MLP neurons of a small language model. Each row is named by its layer, matrix (gate and up: input weights) and neuron, and shows model dimensions 0-169. Each number is 500 + 40 x the weight over its row's rms, rounded and kept within 0 to 999. Numbers have three digits each. A neuron's up and down rows have the sign that makes its largest values positive.
A block is one neuron, or neurons of one layer that tend to fire together. Before each block is what it responds to, as a language model described it from the Wikipedia text at the highest values.

Prepositions or verbs that introduce an upcoming object, as in responded to, light on, look at, and second numbers in football scores (0-1).
L5.gate761:504561490526509445505428517458482546494500488494566532489474539411522470504558536491476476507560467477483556445516597538488537538526477517522492542491536562466547493576481467591535511525502525467543511584490509449467515449504447476480510479506454506527438573489466498533492586459451432497463476550442516544491498485510466508496542517519499513463508443501531501487483560520564524537467547547567543524456509460516492489451487482497524583477521424542446416492484462484423550527535561488555519493542480536548554598
L5.up761:465565507519535521522493536497445545484558498478507559475487464502503496488477512480470446508496492460471459559465525430550516495571483561506537535548569460540499435498540570538524507460517442488534480503483552517511550546557438446530583483501480449475534503519488523540476434467549457520475499501555503526432509451558483564453523526543552550533462526540546406551559516397550504586491501541504453467534502473485497503476547493486517588497444542492451518425459521551522546592493471420571506481486420549459440504

Pipe or semicolon separators right after a number in sports and election stat tables, like "AHL | 2 | 2" or "Leipzig; 0; 0"; weakly, random mid-word fragments in prose.
L4.gate418:522449519476500456480566469529467501491496573468515543512473517511533442525492466552455467500482549467532415552513559521437541534479540536506539495493477472470469524505550502545464462446490471519425439551537544473517501466476545478518456476565458547461500490439507403499501480452452557520475520474521476509474473504434476512482500473448500445401468539494412507510532491485524500531517499488450440448507514542522520438454469583525567499467401466513414443478519447527499484439464433611525544461479496530523499502
L4.up418:469487490548479559454408506511420470499511477449509496565503480537502509443488485563498564511482463535524488553513540501484496551499568482509470556474498513512464475488570448552497433434544501499457541473526558445504452507495487508443483566525507424533517463531500447444501521490557471540491563513484591468460446499516501495444458516459477470524559506526525514513515471411455489484437506468482520485555471519505570510584458569484507533480485537471473535542527458478521473538500531468394529423515531513499469535
L4.gate445:514501490504579472485491480504503525493559414525491476468529484496471496458496514550502534512559508499493501494479470520499421494482516501517464507535483490531481597465542505569470497467529470510522519456510451466533455447472480516509472507542439550473531535548501507437500487516546405514500605469461550483443588494472513453513537481495452500490562458520519456574587528512548445510475463554487491494524483488449418495519461550554463494572556562553586525454535484520488482456551506611441501485501504457522508570
L4.up445:546538497524525460469512478494512568487569450477450521489515415499477486429493491562468527523560439500460379539455492508494475537492520498478489474536550572546536512461508488494544504591464494471486514511433544515468433487535504459574543495544469589558515487546495488484449545423517531504494568477543510527475483544479551502533531442544557486479507400541503445564489512484506491390555459494492475498482553528445446517418432481499446543441474571453523531462543457512463440468512499536509508429461526516497496504
L4.gate509:476543505504582484486502523501522428506512568532431558499491515520540523507510583497509607497495495571497536495540529553502513448478523492521505545451434493492496516464505441519480564501502484461490531538472529539558504490489488551479487579487508455474393551472464522476452492467524423519487496504505496561500541436469496573490543549521464552534506588460513474457554526440559468487471501517572525533559532515466555510500511437589564526549461400461485556462544484549504515501536568434534498526454494450556465537
L4.up509:535437468489535488512495465579516536427517509490482501482443498463506430506437513534503525491534531556545388505480535434417566489516528519517444512481558495479469487492513448572496401495498470423502451493490507542557507419568532577504476523506569551486493454550491479552494519466519523531509596476467533472487512520547548565451486501490512443418449482490525522492483422494459523496466563531480473518507459472433580503513541539490495500501475475511576511482421433450564507517526503587561534478494416540514510495
L4.gate640:562567493522475452501499510495463526445577562463526587561500448481526479515548523557538461551547506527486506536538604594500481486517492494507534480468488550469539467543501450588470407487521558432476495450513492466547514452561535464513523502475500474509489505502484551496540541511524526472564494550497504533487488457454523534542525499514475536524543570449503471505503534640468492522522498454499465535554509471437521504455492480464444583467528504527439518477488486523545498472535511473501545446529458518532519482
L4.up640:449536451519470528451527388495524553542509496461461534541544514518477541480483483564463516494492483471609482468528532479481579510463520542496411572531438451430474439503492488582565467465487535551506549541529536575485362468494511399470469441470571511421553508468447505538548500439490510540461504489599492477447518416527514478536490503543522514578532485501486375491509558539523449511487559490554514505515475541489570535484487463463505527508549493516456439525436467462550479509492587510496540482507440519473481491
L4.gate704:469546503467408532511522475506494502534480488504492492463522492519435449501456540524486415477524526514519518519484587495485506485516553472511457536581363510559500509533447512494538509442443473511506520497536509519500472440513399514527460442464453555504434456514535500510476496542554555488466552485511511479525423394519556491538550497491545449575465502549448420510541491488519494501532475532425415502542592528435541505584483487470478511501491532506517482513513461410530499507536567489516499518561445456561567473
L4.up704:448483558522514508479487488477552489473493498521462458495487461545472599502519477549442486506557541532476491561495559539507454517488548452452480492466497504478476492544560563506547575585594465488477457460454439509486553540497544476452558530506493525443467532519508429448489431498492487505491499484518385554563415477548451577464478526441445525512531508534480520503498475443485413455435452528537452536524452454483490497477516488490500466585504506442487544491488490523489493514534481573415548485545500552485436521
L4.gate725:559478396538474504476480505491467512568460451543509591448510516555489497498515549509538551459448564507480520450477497478492458458475511522500485496507477486537457517493459455457507428494511516528481450445539463511557540484511510513546466426556526567457443483468515474503436440572508514520476537495494544533515474474554560561539601527547489513531469528508459392441523533460567454590528495537485479511452566527495556515540420437490454547526499541471494489481496531488529530460501495586518508479492538481499437523
L4.up725:549465540474498513488497437507512501494436469484515549493541537513452576535492521550520621445436496526494558476419515519574525437447584476465524581476518535451436547446445520510510483524609458482548484462440517511532509448517454472519496488536485489442540547484461471506569392558483447508502503522482478461470512506528526446485558504510466536527478488444479465484489514527517420476480501511423505489557584486556512534529508520523494562550515532462540434534532512483523552526546508560523490530499550509508490516
L4.gate879:474504487564472554513495512499517476475507555485437468447536503541491496484474540510547491499489462465416475501496463524513450434460507542500506474499509417480460440497515518496534463456484469540496447484516510445504519474477478434541471454487563520424519496476479514480552531455506446508483517520474450488531480477494457514470523449497439442494524573494466490553517465537512444415517507567514528521447418493481480517484499496431481524483528405457529466503535423603465457419451438494491508470534478490507442536
L4.up879:488460513455449558548485481461488511550538509464460544483605532534508525546457575485516502486525481518491510546467562494512473468432506552495523493441473496486439469479483449444523539505419554561487393490490418518500546490388499567468541517507483564430502489540478508478513567599534460475474501474461531443482507489562439574499466509476492488501534487483476491530451526499536513467465508515431481515499477503441441509544516503499543497500476459466488485501486442540555498468421497465508558520532461551477558483
L4.gate1321:585559515571473504535507506476458499468499469532575559563433460424495499497433511478468490454524466543502530511470575517473479515504432556438500447538452502470489515483494470467502486465537512539519515590497503467527524446513433488509453527554496543521466508518468577488457497488536457494448479476494477527465472446585450459496503484549465486504502570396476519459553563450485531488488535506535498500447506499461458473504505457539552511500514459479437552484510449514508434553564525484503559486562499501432554498
L4.up1321:522529495521444530524453581497496471467510527575576632479495562493512616517454500512451504475496400517574508520480459561498519439575556481530467539520486556464495523523459524503456492559512491420464513496578482494498509509543439517527518558541466564475484481519440574540519410510493490477460513529548530580565535520530498493552475501495517496442552482500531498431400508467468467492550531573601458548525498605539477487439451496484500483548581568477538522539497490576521594544481463470453504449510453455516479485

Highly predictable continuations: prepositions finishing set phrases (due to, caused by, arising from, in place of), digits after thousands commas in tables, mid-word pieces.
L5.gate967:500550466500537468412518474454509529512433492523561545514512450434491492515477497507491501559516496506544564518483530475452513573584477587457492537498448463475495538501540556463556476518477486463436504517575508540506505574494399489462478540443495556497502521464452529490506578528490459553529542485521496466467567507475496491432511496452518445512566537448490522438453447528422496554475462469507545511512523569486480518516497527496503519502521469471479493479555446511464437610472460491552480539502503506496498508
L5.up967:503483544515532576508486518462503566505491515416496529536530492505542508433497450564544584496568507490509516484499496454494484446520492590512503483502471515490469522416538495541472471499558465468540469504517580494461464496527540448429495501469481410558558454512530511491408514519454451534504558445496542518493464485529481425522566509595482468495512523493527505474484544520537475546464539532539446520477589518496429506552571459480498497527518515469548491467479444484520514504504487531462502472494528483437464495

Prepositions, relative pronouns and that right after a sentence-opening noun, starting a postmodifier before the main verb: Supporters who, much of, Passengers from.
L4.gate83:578508546523574516506487522453466507487545418531546440500531525512507513484506524489529526552496508485441556462518528486496507396559497524521491476491514497446530543505467540492535487543537562419445568490482492522405535439500481558416438515542484498494532485520510496497437490525532566532563487528431541488469544476494477494566537518498567511528529549514508446592532518511488419536465515547382573452552535540507424537509516482531546511459473527494581571484410479466529553498408505585489533513470454514505469563
L4.up83:474559509533412472485438509470491477459466501520506540474531575484460564512455483465462458510496547524489410489518498509521469515528526478466499497544428482552545557578491490482532582480449518518472475571561490554513513630566535477460450532465436500482482417524494518521519514538469496431482446499551509479505464460499413489449499487511522475580483548473588511494526452477519477515541536528485571489514520488472467485502522492568509505427484496545488491512489496478526502506511416508484526497537503533484486543
L4.gate386:476487458464520535492521436466522555538555423486445525536534498521515502466522535487493431508434534487487598462501446478477457554487448540533521558527563477521508445453530474544574489414493523436509469484558498474520496512495439463485565477509411534540503424560491528493542554509535519529483536416490489463522546511469526406521468495502512586477494509496511442476555532506407478481535472472407567532433452462544440533560493502392447495456545467460508472473567478487520477547477608546544497546419421525487455509
L4.up386:443538525548545413501424510455419457462506513460454490462477486494510472510501473502469502553487569474486520565555536492444570462532491476517483420566499462611539490445530457481585443471521532434542496559474474542497525518506551493502476537472478491477494505534482517479503519582510531593576463503476457606469455523536457535528565468528583478490500533490479565494562528537468502477526540486632474529498513580540521492477531536442561487395517474516488521489493465432528460581458517422482531479516500494527548470
L4.gate487:508559496467465455503417465452533486550411472565475540503508575478486523495516564494443439473530549466517444496518477480568482444582581461498485511508533519485505469463525503436525459491562407567471479555511466537519500497489486469464568487477500466552421463502456504502472519488557515479495537428495466541474544574510477473515559507515495541553487512474449451550454450459542509507497490434561455501412561445477480574441489546486519451489447523523485456449476453465492469473439467528467440490509468499501534550
L4.up487:535524506488540436548448543448503499513523535504440541462506544512506522499530516509461508509520573445506456549476523434471439504495475483508552501454426469440508498450532496491548538479482523545500568439477507478445476500482470470571552531492492501538429515463521435529494469475472526477463520551518454506550500500526438476525553481532401438441505482455430478520549541500540497486461523434545500485451522510523526480477508522498464474394527543503492546414489513458455522544544535579475501500541488545517541484
L4.gate516:531487516568496460528553485473458501530452456487446460515493499513547526469468530459522593496516425502524516513457413530533485431487553564534534551487503547544507561517552485484483455456434499545494443536485406483484519437438522465510479490474488446534475464475573502542448521523474561498473555479599542497488597472526517515534433478479466502521420563546522428460460466517503467442410462477489527538520436549533483519510473536479546504506482462531487510498502473511478492501441564472516530518510479598483435524
L4.up516:482525504489518427493475441454444551394478504449358484529522542456451521506463515550406523493509506453513523527499452520538463430499457509486523552518483478484477481480487498452536464530467529573406521573493479483507413455456526472492526486468473446496502563412475530495540497571469560546582551540541549409460524497527547584505418458433422454466475499484504503458546479509459474465463513432489497457435488549442433555545484576516483423524447543525513514503472474508448512540489559545502495483620505515515463512
L4.gate1063:470508511528452478491536474487422529455474451438478492499512487523449463535427479573508499517446501539540509497524433473501433535560480503472513492537549491445557565484534496549504500528537564449515466537496512445541430512513489504451519498450481516494545463567475538560487509502511493482526489531521490551446455427531466470409424477528525467490521471584557554519563455515450523487579534586489539468488560512448520515470553538448459514525507525472488448459455446477536483554509452553547498492503500423556573519
L4.up1063:479505537490535493453524442566511488476525534450475588524471435485527535563458531481565507485614554566521544422426502511498489493543463522490470474456492452493503483459439540448444565497530508468503429501440521508456503457472510450548489549509479499455452563489482474499452501613520527562457486467512498506514548474488547515501477505519517561414501432494456459477512547545529530454504488518490507496457502501453476491518520502516528445469479531463472486470524510478534575485549579565554477502541507471490514488
L4.gate1071:405532534530494471527441387453530449523515435440431494550455496440525518478406522576476491485539475488514476470501495488476499450549529507525576532520475510535460539424520507500522469534458522587465569494559445505490407538491510546464482512519517462476584491447504515507556521543509524520524506508480518476451514434541490542584432527448441447534467490511524437469466463448457501434445542492502578524454468535513429585479482504476543468515455514489459453507427442506463472508528525594463467542483495494485456560
L4.up1071:451527574445548525512471483449524485484549435523458534531558559566425422518431541514515542544475485529430514429474418448439437511602569486523600508540440511550532494501508511501583427520579543453526543542511513511533542457578563477504535505506453508539502550496489515548492549474537582540530406464528442477443492521478512507497432460459450491526392508480463521497515521512483495585464520416527503434507462528551474513499409520486491513389470489446490550596459446517576468491538496562500519481539435499482441512
L4.gate1082:482514532532460487476507525483522475482495565535462550547440554552532501443505442442550528468528560448527486496494456513553532459574581471580497441494518477432437457503447576549485486523618543560456464579489420505476549487465523553464518444490465459512498496508524526511473444540497518550473534481521484501520527507437544455532466492498418503525480555426469449442461471494497479445487503487593521518383451498504484500509433518581532555515393526418401453500513485506511509559446510531527522415475482517425465491
L4.up1082:485463425520550526448425521472492469484438462574499468528509497481524506516453460452499556509465462437465519447536501506565506491520482529512543494564498401512509526474528523548520559563496483520473484514552474522512437440501595469495540478518501483410416499488523480489504471479491437509489482591629536504489583449519478518475460528575510437512529494478510468530528511488486561484480521548501466437500521518474458488566482533516512530500475487491547432427521555501498500462506513485483462509490532510504456480
L4.gate1281:505536557547509467520538479459451517476496494502460443478509474460569490466431495522493497521451502429540436493498432549574518486548564488549498564501503499438432458497500587537496454473488536548465532494493531413511517485477500403472440555493490514467515502522542471472513493530517506622464509518552451455453494557482512508471439459532503506469452478537548505421576419508471440460501574521510516480439497457532514505527483423571474579496527563506434459525510521476484480501452553594477528527536507560505446534
L4.up1281:492515578472531395509504480515488534559481464518506495490482579464490402505467516461521505478460463570507515460562460500494504509505478497504506557459524501513530549513479486462511409488477476493482520510531496525507462439469517491475499494541380536558538510546496506511491485613484536523551482510547478536583481511514449487530444497538369424524473517428494474504507457508462427495444505477498525464503495471576535423488467439441481477508504501515498523474379460491498462477503575570445510489486484508459426500

Fires on the word-internal piece "id" (solidarity, valid, solid, oxidised), "to" after "due", "for" after "known", and some table pipes.
L3.gate295:498511521517544494531528430501428514489517502528486479494514432552494493473486599496560506513492387477468503546450530578514557530472555519540535405521500494468508560449446495493528414494583489522569452589455521524542583508401538502447514451454487526451491506510516537521453502532555493484556487396426483457496505468528534478541487426501493588481496558549547470485553443504587417472600474551629453460537510489476458554449560513505495505478498427500507554416479477486477511494504530490525542408518530442511473552
L3.up295:484477516444453468379598562483563510535509514509494501495489521502449570491458486516489516415517480473527508487465457565471543533474495402499583476458462498573506480438482455412408544515467507417523537527466461534491469545454409483549466525523511510561539480531560487488442389566514486472514504444555520475519543536554494506539456530513468486493479455577475522514518504551537492578536466449525419446509534486453570555476525479517451523495504550508567462495460541492563530461459469559500502567445469520437447496
L3.gate309:496524426465522537559526458494484523500532481494528493524449559511559508502498516541491549507519538534567516454493502559464529471511455547448480504533506477589474509570486510518525483527475453422496472479502460514537416537529553563569437496491508476531474511544534484551425483599500529502466500511509533471522493422509487476475516485506530505471492552413543485616553506486524534476553431431542512497523493480533419558423480518516498568523483539565524497524479412451527471487515462559540551484499483544478539552
L3.up309:509506523484482500488461466497449472518540481520543543440462563444452494476524555510410499505561528549553452492530504528476554543477505520506456487510466484513512501426551495453528434483468455578513498572518507499476461550469485480526507506494524522465477493537495530456463485506464522518549500456550442543553486421490561539482558507438562512461507464514521486567521511496505475587502509388546514425519463523492543504498512484479521422508551490625540496514457476458480543494472530520492507540535514582462439549
L3.gate391:559525482538504536504569519494452473477545461528454385442403511436465517553541524399542498506514549508504500501484487485497480541473462457462490540540454489484548527409550496491479526439491428509475496466461535556504462488489530412422451518521512472543520524515492422483530512496495528463481471538531509482551493468504562455569439527476455422551523512504424516482518458520414491539530462479514500519571506529427468535527427523558501495519477464415530443520451517513531527511507494516503539521495515543539465554
L3.up391:495461506487494474465473473434504565416493503485515501487428527483533495547469576498448557488536498566484441464450490514499516534546454641474525456443543509451559394556481602526538533530460511529514490581503431521488549469544497549457560471481530458522523455420519467466487485499540503505510608554493416496415506455504480477553416546460533532506585514620464494547463518587523515512488521511511416511575541459544465514540509521520501566563490482532514524532545505482441493498491481452558482496438515538520411560
L3.gate544:558581440586436565535453509474460566447465506453484550499456540505468534546543517505481517493546567513511456483465466512547514449487479517440495477506505511484471470454506536507566519510506444524414552464565471454551478482477508518471531563395554571491498530511531506530480519449476431546600527514445490410504547503513490475580530489527544504526523518510456513608416551469442475483446519554446511581548461537543471535506501501547431521424529554445488521543486468475512509549476483591494540502509463522522488509
L3.up544:498479464475515465430481563568480576557499437500547541495443483457468481499527565511588471496543490529466535521557553589485454525518504519445577507489541422513517463472545439428448459555529485472519524510470431453538587481491460464446534428414464483502494504575530544523465488561506446479493436407454527518480480549492534512498517505486535477596527455477459486513449518457489463506474541506484486500493481605541464516532497535475509559514501536550484509470503559414497564542542432483420563488516493554475505503
L3.gate781:579505417508511508462531456528553499509489392471496458522525478444505467541466434506513491489494575510528502470554541485492528449518505465427466441521469443476555511454521501491440555502487465423475464454464548520496456489526514522473453495515418449496500467532535520517508538466521564492509503498507580455521515481491462500523511502453516485471469460464484427520539480529475558460498447536401487604537510485476453461499500523495547549456487504499553489586507510542473528552502500547370545485453454502557474470
L3.up781:516478436506439489465457469516504550505513432465487519528531572454488491472485489527483533560479495454487484485497494468503556491499481504407505436507464554477474461507562501476530506521487527477465522490501542533488522446510443410471529486562479486482519446502504536507442549499481581434508477559493480560518541519514501456501437522451523478498576492500585514604564481487504545582611568487501524496466525455470457497486499522525474502480567505434577503495429473492501507494487530423494511542489481466432411492
L3.gate812:480531481498540518504493447529503556527522534486529581475462510518503531471434513502451445518511533521491435555484568551472476511480526584433496543572467511528430527418548534574457539389503544486580497496410559522531422491492544461510533526494468550537495429493535419485521480565516548484505458493523482432562516473500411460504437491472461467497517521437403526566567508483506473553508431504537464461558468558513533539452515533468571508488493467479475525523477552512579457511536520487449473494433523512547501558
L3.up812:461491484527513502480502536498497450516461542581413492479520569580519582500512465528474509538441501471506485543475564516549478515511504523520428541623451545544529488536484481512481497557524574551493469459546502517503467544501459549475433551517507490476446552507513493519498506500659557557490527446526489482480462461521541580484521546484512549457448528512495484531557523462505568527464462535470508435511504548520479514509526554491555497435461556458536516443499422482511537511564586554598550476560559529477472553
L3.gate1301:498523461460417515543510497502487548466535522539448552419532571531478494487482490569548487473460435542500391443598472537528499532511455567523443514457496458441428438508546502490546443490487437485498548480481448555470469556462498483475543508516568507503571519502503537464521595453595521550457542477533448489492498428400502525509462539476522493466558518514484490554544505444551419559525505499508430416491512530523491497481510505517474508509491518457530499392461460548524496560503512522520527454488485487543501551
L3.up1301:504487536552542431460501447546499506428528482553561454509503544523427491448475530498498483472500476435536491523541440516475508468486519529493506522480515418521524533484504454454486517518583488507513463490497495526475532498456466539613475524557520476469572498470530475420500501483545543536487534526489460567515436544531512514551457369513529429432452449501500466567569573557531505451514536587529486471493571537412576420497521478550559543555523539491495561466456407450509453502477584510503507514466509439523460558
L3.gate1334:404476504598536498436464442435509533526524467465474450527472515545489449471536487524493487528526590502527565500468510471556571482474522530534559545502430510478533471472475474510511535535595510451440522509470497566465420488541489554485502510514580499499519456484454479455514555539475551580515494458505496486461452489459511550477470523443512489490522470591488511516475540521513487504530530522408525490450502532504506521488489516480496541518537491572481494585494399521481469506534513540503491500583477570493496502
L3.up1334:454527536459511540420486513432431477422518515429480455588551558549489535442470513480500530575502518420518514470536487543558562484529483565478551537533487455490501462416481456541537444515497456454514504530556484413509455531443554526504505498487497523442490491510478513491412544506452523479511461519440468570487468469418482559443452482460480530458542532553461514477482522516546476545543536501538488485444547473493554521508486541480519507520503502562486532572472446472420460558434489504537576474481482503472516454

Prepositions a preceding noun or verb requires before its object, such as interest in, information about, control over, according to, based on.
L3.gate155:477528511497554478430465472582460478478562471543427535472477514575433492488443515470508504523474541506598386418470505518497467476514486517484533526472534471528551508500441493429505442475506538465466394507437562461474535435501542474449524471487469464531472462529455541527470486593501426531464500427489548515484487459493515402500502536582496466488458553486466482452547519549574516514541555522510481511484573486494493497487465421487504555537543468454465507455505494501532509590448486445541515443492468508434516528
L3.up155:377500514561508466498501493507458492484479525514433552577518448515517485515523561460415456502525525496450477455512524495502492520524526514490519523489496440465532516523484454489563512554525502442496528527505556518477530583481493463487550509474458484446517539521492551510566524501551477517467541493483441526429499557452475471442518476498468408455466481452495486553476478481537489489467537568496474516479458460533538527469476534440504528528545494521530505441452519534547457479458589511518492549525477589378472546
L3.gate281:520482525475465465501551444491552505453490420470480494476444430553521427553507484441487521480516554414554480518515470583540473487491516489508437540478548457540523530550494465504526509518448487475490455492502510533561488465481531557458532509496460478552539467474457487499532507551470518433490473477504517511541447541510510440519542539447450555541464511470472515534465475548458473543459456466518513519455558486548506478510474518474546516474502526486474535491523486493534515536464514452567543520454467488477490511
L3.up281:468492469536544501467456472528500511508481514503481553515463490507506473501460517449510470543504510482534473564497462472439559455519508537577488506474530516549420492526561583552446509471424533473467520506469431525497506520469507582527567571464427489511519483499455490487518519490466503470575499466510463530494543565555491518549492498536482531505507514491528483497540497485536415488451503470560517479444492520536530481448444519425496517415541462491502429474602450464532448519464514455505504465497460538538459519
L3.gate387:458587525497464453494504471498470549506518441506412504597449519473467496434419550436457542433509548463483386453450468524421481471492531502500537493612487515473553535524503477416456585484528477429571521469473468453507467473485443465438526477510501393432599488491493500537469476502479492477541474546526467544563502523496443461538483447542505584523445440505517505502512510535546491579541514556488471479461541521518505552453511474443522544501500513531502511488474444502467524527506540510425469480500534586501511549
L3.up387:466515567478586431516451545581492522441441537467505412496541505478532517447505556519479533566551504537478514415486501543561461486542477565525533464492542512538493466480496517463519540438450479525492486527448497507552617512481515449433497542459483513440504472557460518468504471508493544539457473472559496467505479507525464473482512522486481501495508499535468467506478452467577513503500472541530461593457524532567441481536468569481434534465502465534485489407425531539535443476481462480481525524481511536535480502
L3.gate490:530518466573475461479489436571513493583519497543456514488510531545487531504419469480521474568572504474478508451525475540481538538544519534492552464554513422533503533503510473490516475499517491466463424486507496454483472472516558461502476491547485506458513508524480570516517467585446524476521458477524533523499547534527437472510555418561427538491481524553484500527540512426507468537464466547511535499459543488409507472487502516483509500538451522503532458442464496467495518469517479508513503420441450483523523507
L3.up490:482543489469466553487486462510524477530526496493489505528461483526478493499507534499465499516465509488509519433527532448559507502540404490515569488577510436540489477495519452475496564496468440476492513463480528504523404515432479500522545541488531514514502473506491512485570507462527403487459522445468517511503504494516451513568559496557495436443564506540484503513506552495510512590485483540564544430427480528440535506448509446516449508510468544496480549514504523534553500560476551537514505519520466487491542521
L3.gate522:544539553582547544534557517524473488518414471473482465486483488584518503530505478515502513445460449467534447447539515496443504462509553510521514584516557500458511519482431516443536511539563522426489538465473492398458473509564478526517512566586452495531561440560478541498429546504494453540426455481517566510593534497499535465469522520537497558504496581501463542573535412447418503549465505483506436382508557514528463481551515469448467511484489501549503475552521474544526492501464464593516484496530480439518491551
L3.up522:399473493470556502484455479504508527474461555544483513443533512500480519576481467501546425522468512578519534493446516566421499557495538556523478510486554524471446517476521576523443551425436506473508451507479497521548488516493479492453518486497478489519495614458521502469475531553480536500496530469465495609468472475557547515550499460511574521458573547430460440438551524435477508520442485511476452529448526537490439501471542510510485471522488498461440488483552500490530518527557497425612486446430442561518432475
L3.gate854:505547522578515544544479472567484510452430441553489462591530488484490495442474505517519466438404558513550494441521475458466390424518455554534507515443507473458545581478512560530478490468533571491493419531571467475438489597533492471459495517559492435515530459455478508519568460458535536465499547442472460503467528535437560490512480489514519485514555517484471544548530440486461554517494539519478516450603565496533566468512528436481511550506515468479572500484442486555531509503479462492495612466420538511538560514
L3.up854:544467495459500568507578555466521496554510482496521448562528560515505468551480517525474481470511494455432419544520486518525565470567509505542578494482480569527481489479516519468458505513450526451498511500531494506429412471466498428504536489507518472487512491571509508475530502474564495434505486516508561500498569436486446536510530462489557569447524577526528515450511583513467468516519576484489521443510534477433492514490454502559486494569509548482558464467559526420561540578544536541512454500488528476502493516
L3.gate885:501532549531504466349508468493495526499477434516506482583537404601460501549509473505470501427413543486503496476500461470494556521552526477521494512559476495429478477503498524460509542540513553507517476506572515436504456462481484517426477503506593519508477486534487502476552562435540440606536503477490479506517568518460503492467428407541441491556469490590490513478500478538559491570504553502475485515445529442446457502490522472500520468548421548539540475526452451494540507535451510494466504418451566473549452499
L3.up885:472506465486498511458479448488496484491514493566472523456538555594438523496457495568523504503431455460537470532448523548448521540521452544567486511495523488487489470546448511491552504494544528503473505502447505501488491475539523449517510495421418474473473585514513558504541498518443537559435489472529528548489508436484507501472513479566490447412491527527498525454523538542586506460545565540457537657458531509528437492535479494481481521506472537493490536518427481496502537543414505480497537517518503472463514513
L3.gate1169:504505521530502585529424460477483534596525530528513441542502441509421450531499505589502474482438534572523454545479446488476488510527546566529479560461505493541537414591467489515480449512471597467532434550522533545507505507571513518551518501499515520499512444544467514465499472585551523490487421464554510530463397460511515480516523457526467502483478558469509494490572519466609516549481467438489506489487573505476473551522505523462510519573479483560501425417559541524583491429477482501492523380518535527490519520
L3.up1169:539511511572557521513484491525468519506574501459546533492437535469433548498528517522508433505572523545415458577537507512526506519557422521597531583450550433546506523517458518440492467495424505436453455515473489509486558523497529473566515479512449474542473440547468501553497532573513526479485434456514481532480498453530450525456560478530480482543455535463495510513571521496578422529507524527600485491480542473537508506509509468526523431561543515514471518426506496496538520428518519543540481520475452521541588559